config = dict(
    n_layer=16,
    d_model=448,
    n_head=7,
    n_kv_head=1,
    head_dim=64,
    d_mlp=1216,
    vocab_size=4096,
    activation='swiglu',
    norm='rmsnorm',
    norm_place='pre',
    norm_eps=1e-06,
    positions='rope',
    rope_base=10000.0,
    rope_fraction=1.0,
    qk_norm=True,
    attn_scale=0.125,
    bias='none',
    tie_embeddings=False,
    parallel_block=False,
    extras=['capped logits'],
    init='uniform',
    init_std_qkv=0.0248,
    init_std_o=0.0308,
    init_std_up=0.0355,
    init_std_down=0.0355,
    optimizer='adam_hyperball',
    lr=0.00574,
    beta1=0.9,
    weight_decay=0.0,
    lr_head=0.00323,
    warmup_steps=196,
    schedule='wsd',
    decay_fraction=1.0,
    decay_shape='cos',
    final_lr_fraction=0.0,
    batch_tokens=[32768, 65536, 131072, 262144],
    seq_len=2048,
    doc_mask=True,
    train_tokens=557100000,
    steps=5374,
    dataset='wikipedia_en',
)
MLP neurons of a small language model. Each row is named by its layer, matrix (gate and up: input weights; down: output weights) and neuron, and shows model dimensions 362-425. Each number is 128 + 24 x the weight over its row's rms, rounded and kept within 0 to 255. A neuron's up and down rows have the sign that makes its largest values positive.
A block is one neuron, or neurons of one layer that tend to fire together. After each block is what it responds to, as a language model described it from the Wikipedia text at the highest values.

L2.gate856 [147 117 146 148 134 144 111 125 126 116 100 119 139 158 150 102 150 157 138 134 162 122 156 139 131  99 134 110 156 115 154 135 180 112 110 131 106 152  81  93 189  85 123 155 140  96 176 163 162 131 130 141 104 145 108 162 144  93 104 109 140 128 122 160]
L2.up856 [122 120  82 140 119 114 120 117 128 109 159 146 141 122 173  80 152 109 143 147 130 137 143 138 111 133 112 123 156 128 148 120 130 139  97 150 158 119 113 168 148 103 137  99 101 153 139 103 164 101 145 131 143 110 105 109 185 118  77 107 143 134 138 131]
L2.down856 [123 119  98 107 120 153 128 128 133 172 181 137 143 108 179 119 114  77 172 156 173 116 110  93  94 179 113 141 177 153 113 146 136 158 129  78 175 102 151 115 126 116 123 122 159 125 130 118 109 129 135 121 124  91 120 128 141 117 107 145 137 142 126 112]
Responds to: Mid-word suffix pieces

L4.gate151 [103 174 101  94  85 143 179 130 114 164 115  87 143 130 138 124 120 133 129 136 192  90 121 159 117 127 103 139 112 143 144 115 151 134 107 102 146 138 130 123 116 135  88 129  99 143 134 125 114 106  89 115  88 139  81 116 119 125 139 167 105 128 124 156]
L4.up151 [155 100 130 153 123 145 100 139 154 108 145  87 142  99 164 152 142 138 104 151 188 122 129 149 167 115 114 161 155 127 161 111 125 136 149 110 103 132 140 134 112 108 130 149  97  92 158 144 136 145 150 136 105 161 144 138 105 154 138 103  98 159 111 133]
L4.down151 [161 181 114 150 151 143 120 130 130 172 159 142 150 156 121  83 156 151 136 145 116 144  94 124 138 117  96 120 176 129 141 160 113 106  90 125 151 126 188 122 134 137 169 127 144 135 123  99 100  93 100  95 137 109 108 151 136 124 133 113 155 120 144 127]
L4.gate588 [157 114 112 114 142 149 114 145 161 138 149 179 105  79 104 113 117 165 116 148 136 119 156 104 144 164 162 126 183 116 135  97 152  81 140 116 172 124 119 135 132 132 105 135 167  89 117  99  90 136 132  90  70 170 102 147 113 116 116 102 151 103 125 113]
L4.up588 [134 125 104 151 105 113 115 146 157 131 160 120 164 141 115 110 116 122 123 185 141 117 135 156 137  92 112 134 139  86 109 141 106 115  93 116 147 115 122 129 136 133 138 131 142 124 134 161 101 168 165 125  96 101 113 156 110 168 108 105 113 112 157 110]
L4.down588 [136 138 142 104 145 147 103 141 105 147 100 120 117 125 100 105 116 109 165 114 138 113 123 126 116 103 161 113  95 132 120 130 118  70 115  83 144 130 106 120 127 126 148 133 118 159 147 147 108 114 138 155 112 100  68  84 151 138 121  97 110  59 138 165]
L4.gate1031 [190 110 150 127  82 127 117 140 139 155 145 129 157 145 144 115 123 137 103 104 118 121 142 139 165 132 119 137 126 169 110 104 147 100 117 134 155  86 169  97 140 126 141 190  86 118 150 129 164 143 100 111 121  95 130 132 127  92  98 143 151 128 153 148]
L4.up1031 [136  98 122 123 103 120 105 163 143 163 138 142 117 121 124  87 159 102 166 100 113 112 157 171  99 160 148 161 142 156 139 120 147 134 112  91 125 131 108 126 119 154 141 157 169 118 153 109 127 129 146 156 120 147  89  95 129 107  86 150 160 152 131 173]
L4.down1031 [138 120 148 112 132 149  98 136 183 144 156 148 119 156 107 112 147 162 127 121  88 138  98 113 155 105 114 139 147 114 154 113 196 132 154 106 145 107 120 109 127 143 148  99  92 157 115 101  85 112 143  91 172  88  96 158 163 113 117 136 120 137 118 135]
L4.gate1045 [133 136 164 130  85 200  88 128  94 123 137 113 121 111 113 130 148 114 121 119 108 107 114 156 118 117 131 116 148 142  84 184 173 144 143 150 167 161 101 125 113 152 119 123 144 140 125 150 132 153 140 142 147 124 137 126 132 156  76 101 162 149 109 145]
L4.up1045 [118 146 144 148 114 123 187 109 103 170 125 122 102 175 129 168 126 157 123 158 138  91  73 154 106 102 146 147  96  92 111 127 154 114 122 134 159 143 149 113 131 112 116  93 116  97 129  82 149 106 115 156 145 123 175 122 142  96  88 105 111 100 143  87]
L4.down1045 [143 117 111 138 145 115 128 163 132  99  90 141 102 170 112 151 122 107 123 108 109 129 127  87 160  92 114  85 117 103 124 143 116  77 133 152 143 145 134 103 112 130 174 170 164 104 132 192 123 158 111 120 108 106 160 127 101  98 139 136 148 147 131 149]
Responds to: Mid-word suffix pieces

L4.gate165 [ 92 118 120 166 153 111 104 113 171 125 140  81 123 148 120 136 153 102 111 111 134 124 160 106 140  86  91 125 134 109 148 145 161 116 124  78 153 164 105 161 147 119 114 143 145 151 130 125  97 164 110  88 145 102 153 130 142 143 149 116  98 121  94 138]
L4.up165 [138 156 125 115 156 105 133 120 128  75 146  87 127 105 153 104 130 105 103 134 154 111 154 154 122  79 138 130 168 104 147 136 161 113 170 138 122 139 114 128 142 123 117 122 187 131 139 114 119 130 103 102 143 109 109  84 120 131 154  98 125 110  87  78]
L4.down165 [145 124 145 149 117 140 146 154 100 157 124 119 132 143 114 123 111 102 125 140  87 159 128 150 144 152 161 163 148 146  98 144 131 108 144 155 133 107 136 117 135 129 255 131 154 138 113 106 113 117 136 123 132  98 119 117 131 131 112 109 160 151 136 114]
L4.gate428 [121 120 151 111 110 107 122  93 151 145 113 143 158 179  79 142 122 107  88 177 133 134 105 128 135 100 145 118 116 160 148 119 200 145 100 150 143 146 103 107 112 102 160 146 136 132 150 169 148 135 123  93 148 110 152 108 108 162 116  98 128 157  95 125]
L4.up428 [101 129  95 128 170 135 124 114  79 156 151 143 126 146 125  95 135  88 159 112 156 129 105 135 159 106 101 158 177 136 114  96 169  59 150 110 127 132  91 143 176 105 137 150  87 191 111 128 135 159 106 113 145 114 149 138 141 134 153 113  88 142 132 137]
L4.down428 [138 141 148 165  88 121 105 219  98 133 163 172 131 115 106 144 104 104 141 157 122 127 143 114 132 133  97 128  83 150 131 133  92 124 108 175  95 154 163 123 138 110 137  93 140 164 163 180 132  86 104 129 130 105 115  73 129 176 160 150 117 148 148  85]
L4.gate810 [115 118 133 125  64 107 114 125 108 110 169 129 154 138 127 110 131 173 106 135 108 142 149 174 104 144  93 120  86 167 148 137 128 135 154 122 160  76  95 123  67 145  98 119  95 104 112 122  86 137 138  93 131 142 146  66 137  92 117 110 168 148 137 119]
L4.up810 [131 122  95 143  92 106  77 175 123  88 129 165  97  98 140 105 114 104 116 137  94  97 112  88 143 133 156 156 170  73 169 149 162 113  89 134 156 166 131 176 144 161 136  95 119 136  61 171 138 127 161 131 110 156 102 122 161 140 148 121 164 102  88 124]
L4.down810 [110 141 115 173 127  95 132  99 133 139 155 145 163 121 122 123 105 132 125 109 119 112 133  96 162 129 144 117 149 115 146 167 179 167 136 109 146 104 113 133 175 155  88  89 129 173 101 150  94 133 144 165 117 147 108 140 143  91 118 143 173 110 149 154]
L4.gate814 [117 134 105 141  42 139 119 180 171 141 136  54 211 148 149 193 133 148 152  70  75 117 145 135 126 109  73 125  99 176 143 135 153 148 103 110 105 145 147 129 152 151 132 100 120 160 108 117 105 118 136 122 109  98 149 166 108 206 119 110 113 100 158 195]
L4.up814 [132  96 105 150 139  84 146 167 132 123 113 114 166 137 142  77 119 141 127 142 121 129 140 110 136 109  87 145 114 179 107 166 139 106 170 166 114 114 137 118 149 135 145 122 106 105 137 112 106 111 116 115 146 143 132 119 130 135 126 114 135 116 152  98]
L4.down814 [116 137 141 122 138 114 122 116 127 116  89 111  93 105 143  86 148 147 115 149 117 144 171  96 151 120 111 155 116 153 107 154 116 108 131 120 114 145 114 110 132 142 131 130 134 143 146 161 133 154 118 142  86 144 128 118 134 189 148 122 200 106 103 126]
Responds to: Mid-word subword fragments

L2.gate617 [150 104 122 112  69 184 143 147  87 123 110 127 120  84 121 102 119 126 118 111 139 107 111 154 139 127 162 133 143 121 141 162 177 120 132 136 129 121 116 114 168 132 112 158 171  96 100 147  98 153 132  81 161 163 179 105 111 168  96  80 160 127 149 145]
L2.up617 [128 123 134 132 108 146  85 105 109 157 149 131 176 152 112 112 134  92 116 134 102 127 126 141 161 153 122 154  90 132 129 108 160 114 141 139  91 135  98  90 113 171 130  89 154  90 140 163 145 148  91 148 119 140 114  89  69  81 108  91 126 101 159 163]
L2.down617 [143  99 105 138 183 122 112 140 133  98 127 121 145 140 116 175 138 125 109 133 127 162 148 135 133 108 132 127 115  93 126 117  71  77 119 145 143 133 126 173 148 115 162 180 127 144 121 110 125 122  90 156 144  90 106 144 141 160 174 177 129 113 128 134]
Responds to: Word-completing suffix fragments

L9.gate6 [118 132 138 155 143 114 122 154 126 164 106 127 136 155 143  88 153 113 148 148 125  87 144 102 135  91 143  99 135 104 109 161 111 131 135 145 149 144 125 146 115 136 100 115  95 124 132 109  84 116 167 121  92 100 117 147 140 160 157  96 136 139 137 140]
L9.up6 [101 115 115 108  87 158  98 170 136 159  84  82 148 153 135 146 127 118 114  90  98 116  80 132 147  91 129 135  79 145 134 131 121 127 151  89  95 101 140 152 152 118 126 138 165 133 189 100 155 114 129 156 149 139 149 151 142  97 132  98 138  93 128 128]
L9.down6 [142  84 123 134 107 110 167 153 140 115 133 129 127  97 104 104 141  99 111 150 125 111 177 179 130 145 145 152 132 129 100 125 117 108 108 146 118 125 154  97 127 111 157 148 142  89 150 133  86  82 153 172  85 108 118 131 108 138 104 136  93 120 121 147]
L9.gate94 [139 154 138 131 177  92 129 111 182 167 104 124 109 164 127 107 139 153  96 123 117 129 126 134 142 113 120  99 145 133 168 149  80 117 114 120 151 147  95 154 150 132 114 142 116 132 135 107 120 139  69 103 120 126 148 101 104 180 138 132 132 127 156 145]
L9.up94 [131 141 142 150 130  93 118  92 148 107 151 125 130 120 103 131  94 147 128 112 113 104 130 132 126 148 153 137 130 134 144 148 173 147 120 174 146 138 111 115 133 105 135  97 118 154 157  96 124 107 159 125  96 147 102 125 138  91 150 133 140  91 111  94]
L9.down94 [125 127 105 169 166 122 133 126 124 147 135 122 123 146 133 151 153 135 118  90  85 116 125 137 115 131 109 116 139 123 118 134 152 150 146 108 128 151 101 140 138 145  96  99 125  86 118 116 108 142 152 139 152 193 110 133 138 117 129 140 171 151  84 126]
L9.gate342 [137 144 195 166 107 140 127 190 128 115  91  97 153 124 120 134  97 134 141 113 177 104 109 147 126 132  59 104 106 138 123  79  89 101 102 142 123 140 135 130 104 124 139 120 122 164 118 142 117 126 163 121 110 114 116 160 125 103 125 135 129 149 166 117]
L9.up342 [106 142 114 138 133  99 134 121 135 146 135 111  75  95 113 120  73 132 128 120 110  93 122 132 128 152  96 137 144 121  99 143 170 141 111 128 135 112 111  97 110 149 105 113 162 156 115 142 134 147 143 125 144 162 108 146 161 138 166 185 110 113 127 159]
L9.down342 [110 154 118 123 142 118  88 127 145 137 138 145  97 157 105  94 136 167 116 154 122 108 173 156 162 129  99  90 104 112 139  90 122  87 208 112 110 168 108 177 117 111 151 131 128 140 117 121 110 125 134 113 106 163 108 131 158 118 104 144 112 120 155 172]
L9.gate643 [100 153 156 133 131 145 123 130 107 144 153 134 151 151 122  78 122 125 131 129 168  94 111 206  80  60 143 136  88 133 136 142 102 143 139 100 103 137  88  89 156 169 107 105 123 110 128 123 112 157 131 157 125  72 138 140 138 114  89 147 145 128 102 133]
L9.up643 [165 115 101  92 161 132 121 121  93 125 123 160 139  95 174 120 131  81 144 123 106 150 130 150 109 118 103 108  97 172 136 173 168 106 147  86 171 137 134 105 138 108 135  80  62 143 100 142 172 126 140 124 107 106 139 108 108  97  88 158 137 136  98  76]
L9.down643 [102 153 115 145 105 132  94 123 162 140 169 153 124  94 109 110 115 154 117 122 126 117 143 127 187 106 145 139 154 191 140 127 157 112 146 167 147 112 152 106 143 123 121  94 133 179  90 120 137 158 148 136 158 108  98 139 154 127 160 110 130 127 119 107]
Responds to: Stats table separators

L2.gate464 [113 143 140 143 119  99 122 145 165 116 122 120 143 155 135 115 112 106 164 141  95 136 156 143 135 104 127  97 146 137 100 125 125 100 119 119 130  88 114 160 109 109 106 136 101 145 147 123 129 118 105 125 152 100 119  97  98  97 115 128 112 140 114 158]
L2.up464 [117 160 131 109 117 129 180 153 131 116 159 182 188 122 129  95 136 134 166 148 144 109 119  90 129 130 134 105 120 101 123 137 149 125 102 128 131 146  48 164 104 105 108 159 167 104  95 128 151 121 113 146 136 112 142 169 122 151 133 120 105 103 105 174]
L2.down464 [144 119 110 115 129  97 138 155 156 137 104 115 159 131 156 131 164 100 168 134 148 155 148 125  93 151 139 145 115  92 145 119 128 132 158 163 117 154 129 139 147 139  21 139 134 165 162 134 130 146 104 135 167 138 122 117  98 103 139 155 113 142 113 109]
Responds to: Mid-word subword fragments

L4.gate488 [125 143 118 133  36 138 143 128 137 123 105 129 126 168 141 142 133 138 123 145 115 107 111 118 130  94 140 157 163 156 163 161 168 108 113 101 110 128  78 116 187 136  99 139  99 123 120 144 160 137 142 107  91 119 139 111 154 147 144 114 123 130 101  99]
L4.up488 [162 155 130 118 128 103 116  93  97 144  87 161 123  55 156 101  90 122 174 173 162 121 148 105 111 192 170 138 154 142 100 101 110 175 177  74 100 124  99 150 158 154 115  98 106 112  81  92 124 155 136 104 130 147 163 156 119 145  82 119 124 147 143 140]
L4.down488 [137 126 105 105  71 132 141 109 158 119 130 128 121 106 158 147 174 108 116 113 136 149  94  98 115 174 150 154 101 126 129 110 146  54 129 137 100 122  99 124 130 167 118 120 131 183 104 145 128 115 134 153 148 129 128 160 159 110 163 190 161 110 154 128]
L4.gate602 [159 142 151 107  64 135 152  88 134 161 147 141 133 102 116 118 139 116 144  75 137 122 137 159  98 128 102 125 161 159 172 154 173 142 117 113 157 119 151 145 115 136 137 129 137 120  98 115  82 145 124 105 110  96  96 132 147 171  95 152 157 125 176 115]
L4.up602 [164  86 135 129 122 146 138 117 136 136  99 137  87 107  87 125 148  98 133  98 170 129 124 171 127  73  96 155  85 119 133 161 163 152 111  90 131 106 104 123  80 163 128 148 190 112 130 127 103 111 176 123  81 137 165 174 140 143 165 131  91 138 133 125]
L4.down602 [119 130 141 122 120 139  59 134 113 117 148 109 142 148 173 134  95  88 143 134 149 142 136 161 114 117 135  65  73 115 140  59 160 183 143 155 123 159 126 138 121 133 176 142 113 133 109 140 112 141 114 101 102 141 127 140 132  98 150 119 165 116 120 128]
L4.gate981 [141 134 152 165 126 148 116 162 163 109 194 130 145 135  85 113 147 113 109 128 160 126 147 178 148 123 103 150 139  64 142 120 145 121 130  94 125 157 131 162 106 118 106 168 119 128 165 161  89 154 124  96 122 137 132  98 154 124 119 136 129 135 171 143]
L4.up981 [135 164 148 149  74 111 140 129 145  90 126 172 129 118 178 140 121 118 115 117 141  85 128 125 128 129 133 149 115 122 118 166 172 136 131  76 121 117 147 134 164 102 125  89 131 110 144 143 139 137 123  93 188 190 112 145 147 134 155 138  97  97 152 131]
L4.down981 [127 117 161 105 105 118 137  95  84 104 160 113 123 134 149 129 174 120 118 150 123 114 137 119 110 130 135  99 154 115 131 166 111 137 148 164 148 141 106 121 121 138 162 194 132  87 109 159 125 163  95 166  85 137 150 139 151 109  92 129 122 114 173 148]
L4.gate1091 [145 143 158 107 125 117 132  98 165  93 108  89 127 127  83 139 105 112 118 145  89 109 144 111 160 130  85 161 144  70 178 134 148 117 147 115 145  92 102 136 135 174 122 126 150 138 133 185  95 145 166 119  82 140 149  95  77 145 144 103 126 160 122 138]
L4.up1091 [167 135  78 181 160 103 162 107 117 146 116 128 163 118 145 124 135 157 171 104 120 122 132  97 147 146 118 107 104 109 130 136 125 165 129  98 138 171 116 144 122 143 125 122 134 112  88 115 127 160 103 126 130 116 113 122 142 111 134 183 145 148 150 144]
L4.down1091 [133 133 119 130  92 120 127 171 126 120 115 145  95 158 168 124 130 125  52 111 137 146  62 127  84 106 127 173 112 132 111 129  88 109 120 137 124 152 133 133 130  97  76 154 100 134 162 104 151  58 141 135 103 122 136 129 126 111 129 112 147 132 103 108]
Responds to: Mid-word continuation pieces

L9.gate253 [166 116 146  82 163 125 165 168 121  97 128 131 142 116 111 149 139 112 140 112 121 111  97 137 142 123 107 123 129 127 116 140 107  92 144 128 113 125 100 114 123 118 107 132 128 138 163 110 123 107 160 115 136 139  91 111  80  93 129 168 150 166 119 123]
L9.up253 [150 113 103 154 137 102 129 104 126 109 129 147 121 123 118  99 146 166 129 122 139 114 152  87 195 152  86 140 107 107 135  65 126 115 123 147 129 152 151 109  94  96 121 142 117 118 103 150 142 107 102 132 169 126  73 143 140  71  88 169 136 150 118 121]
L9.down253 [109 121 119 132 158  64  62 121 153 143 117 127 126 128 169 125 144 169 127 105 129  76 111 132 101 158 110 107 120 121 164 118  82 150 139 167  96 122 156 118 151 140  74 167 115  92 137 130 109 128 131 128 105 123 149 133 145 142 133 145 144 117 164 113]
L9.gate529 [144 130 110  95 126 126 126 137 176 132 123 142 175 120 144 107 131 131 110  93 126 101  91 132 112  99 149 138 128 116 149 110 112 123 127  78 107  81 117 167 138 138 117 141 124 101 115 124 171 100 144 126 154 184  73 112 121 125 130 105 108 169 115 107]
L9.up529 [130 122 104 151 180 142  86 127 130 175 128 146 120 108 127 116 134 133 129 146 160 144 102 147 151 120  72 127 105 101 121 137 100 104 118  92 154 148 101 126 135 125 107 148 104 133 108 152 123 133 140 118  95 131 121 138 108  84  95 103 164 112 163  96]
L9.down529 [106 125 149 147 153 149 156 102 123 124 132 108 154 149 132  43 167 113 106 147 161 129 116 133 134 116 128 121 167 133 158 142 135 143 106 148 113 131 139 175 134  89 136 131 137 118 139 116 119 134 112 143 164 147 112 121 159 133 131  91 152 116 116 134]
L9.gate1022 [148 154 151 111 127 122 128 131 110 188 105 134 116 130 122  95  87 152 170 162 146 105 162 146 112 119 133 125 148 117 125 175 110 158 172 130  84 123 132 171 124 115 103  63 140 114  96 143  98 161 173 142 136 107 100 110 115 103 114 149 126 106 135 123]
L9.up1022 [166 128 103 134 117 130 160 129 136 167  91 117 133 133 158 123 110  84 126 148 132 102 129 158  84 116 135 141 119 139  88  82 126 151 129 128 111  92 162 111  92 142 153 150 173 116  77  83 122 143 141 141 104 120 115 137  77 144 136  98 116 145 147 125]
L9.down1022 [149 135 127 154 205 111 152 102 143 177 125 111 139 124 137 137 105  93 144 108 165  90 169  95 112 127 117 131 144 163 135  85 160  92 116 142  91 142 136 138 116 140  59 112 127 113 102 103 162 196 141 154 109 159 141 143 131  94 121 129 139 119 125 104]
L9.gate1180 [135 115 125 132 138 109 148 128 156 184 132  94 141 112 127 123 116 112 156 101 160 118 128 185  46  93 103 117 112 140 109 116 130 111 152  92 154 123 115 177 159 110 147  95 144 140 137 175 140 167 167  97 103 123 118  98 114 151 122 119 154 131 171 106]
L9.up1180 [131 153 123 117 136 153 119 153  99 105  94 129 138 141  66 147 156 110 168 143  99 113 138 153 140 122 110 131 122  93 145 162 117 116 113 130 126 124 131 148 142 117 133  95 117 117 158 118 110 123 135 129 127 105 130  87 101 115  97  91 108 139  78 104]
L9.down1180 [136 134 134 119 121 164 119 139 138 138 119 162 104 164 126  96 137 152 125 154 149  92  84 130 145 135 124 132 132 117 173 166 124 117 130  79 119 131 138  98 132 146 101 109  83 140 140 108 100 148 148 131 139 141 117 170 139 145 127 137 118 130  51 114]
Responds to: Relative pronoun "which"

L9.gate479 [ 96 161 149 125 116 143 145 125 121 140 138 144 141 144 130 120  83 113 113 127 123  98 117 164 154 136 130 117 117  79 137 116 130 128 108 138 150 150  90 128 114 126 116 102 157 130 123 112  71 155  81 109 128 152 121  90 123 159 125 132 163 107  86  95]
L9.up479 [144  90 125 137 138 123  97 145 109 144 116 107 138 138 177 136 103 143 176 127 136 135 132  84 134 149 106 129 133 151 139  69 147 113 114  98  91 137 122 110 140  94 127 159 129 120  92 136 129 114 114 154 126 136 185 147 112 138  95 131  77 116 134 141]
L9.down479 [ 99 145 131 106 170 111  84  70  77 144 181 128 155 129 106 159 136 141 101  95 125 115 111 131 162 114 112 164 153 122 144  97 122 142 145 173 121 111 107 134 148 136  68 121 100 150 145  99 149 112 103 147 158 132 145 114 124  91 126 141 109 125 149 111]
L9.gate699 [105 128 164 129 138 153 151 105 135 124 117  90 137 144  89 149 138 136  75 109 169 138 153 135 115 101 117 119 117 175 124 107 112 125 109  92 122 127 160 139  86 183 121 130 144 120 133 103 112 134 120 117 140 109 110 136 150 166 128 158 137  90 133 138]
L9.up699 [104  80  66  73 173 133 144 132  97  86 125 129 150 119 149 133 136 104  98 150 160 141 143 138 128 137 140 138 139 139  89 164 134  99 132 126 144 155  99 133  81 162 131 129 121 122 135 117  88 137 121 101  93 162 102 114 132 144 135 164 144 133 122  78]
L9.down699 [123 161 113 130 143 125  83 105 105  82 156 139  95 128 146 142 141 133 120  70 147 132 114 132 173 116 134 122 178 123  95 161 134 123 130 172 105 114 141 144 137 162 146 152 114 140 154 141 182 106 165 132 108 145 129 110 120 121 147 124 143 101 139  91]
L9.gate880 [103 144 178 120 128 132 131 131  90 172 101 170 130 153 126 113 108 116 161 107 117 121 121 149 100 116 122 121 119 128 121 140 130 129  73 100 159  99 136 109 112 143 101 136 148 154 140 122 123 149 129 119  79 117 137 101  90 144 153 101 114 165 109 141]
L9.up880 [133  60 135 141 128 138 140 162 101 165 105 106 102 139 158 124 153 130 142  79 123 135 133 152 106  95 158 142 114 109 143 116 144 187 146 128 141 153  99 115 109 112 110 133 145 129 130  98 119 132 159 154 147 163 151 147 102 178 126 146 140 127  97 183]
L9.down880 [104 145 110 121 128 135 144  92 117 133 133  95  97 163 142 135  85 115 132 103 137 141 107 130 115  98 118 122  75 109 138 152 100 140 113 125 147 105 119  78 130  75 136 151 104 149 116  69 106 142 125 173 109 107 190 134  84 120 119 103 128 124 148 127]
L9.gate932 [127 135 121  87 148 130 113 112  83 131 115 138 162 115 134 142 117 128 125 136 147 114 148 195 112 150 125 133 151 144 119 132 121 190 114 107 160 117 158 108 161 141  95  99 151 133  97  96 127 139 124 129 112 144 126  74  74 119 125 114 107 106 122 177]
L9.up932 [191  74 121 101 102  90 138 111 152 141 170 138 153 135 109 100 181 143 125 114 141 123 129 159 135 132  84 133 168  93 157 122 123 109 104 123 151 142 110  96 141 146 110 117 110 140 155 123 125 157 120 135 100 170 121  96 138 139 128  71 162 144  87 111]
L9.down932 [102 114 100 117 155 125 133 118 120  95 153 101 114 163 172 109 127 123 143 128 146 113  98 131 105 116  92  87 149 108 132 121 125 114  55  91 137 136 148  93 121  96 159 107 137  90 160 159 131 184 113 119  91 169 118 116 121 125 180 123 167 137 111 113]
Responds to: Organization-name word endings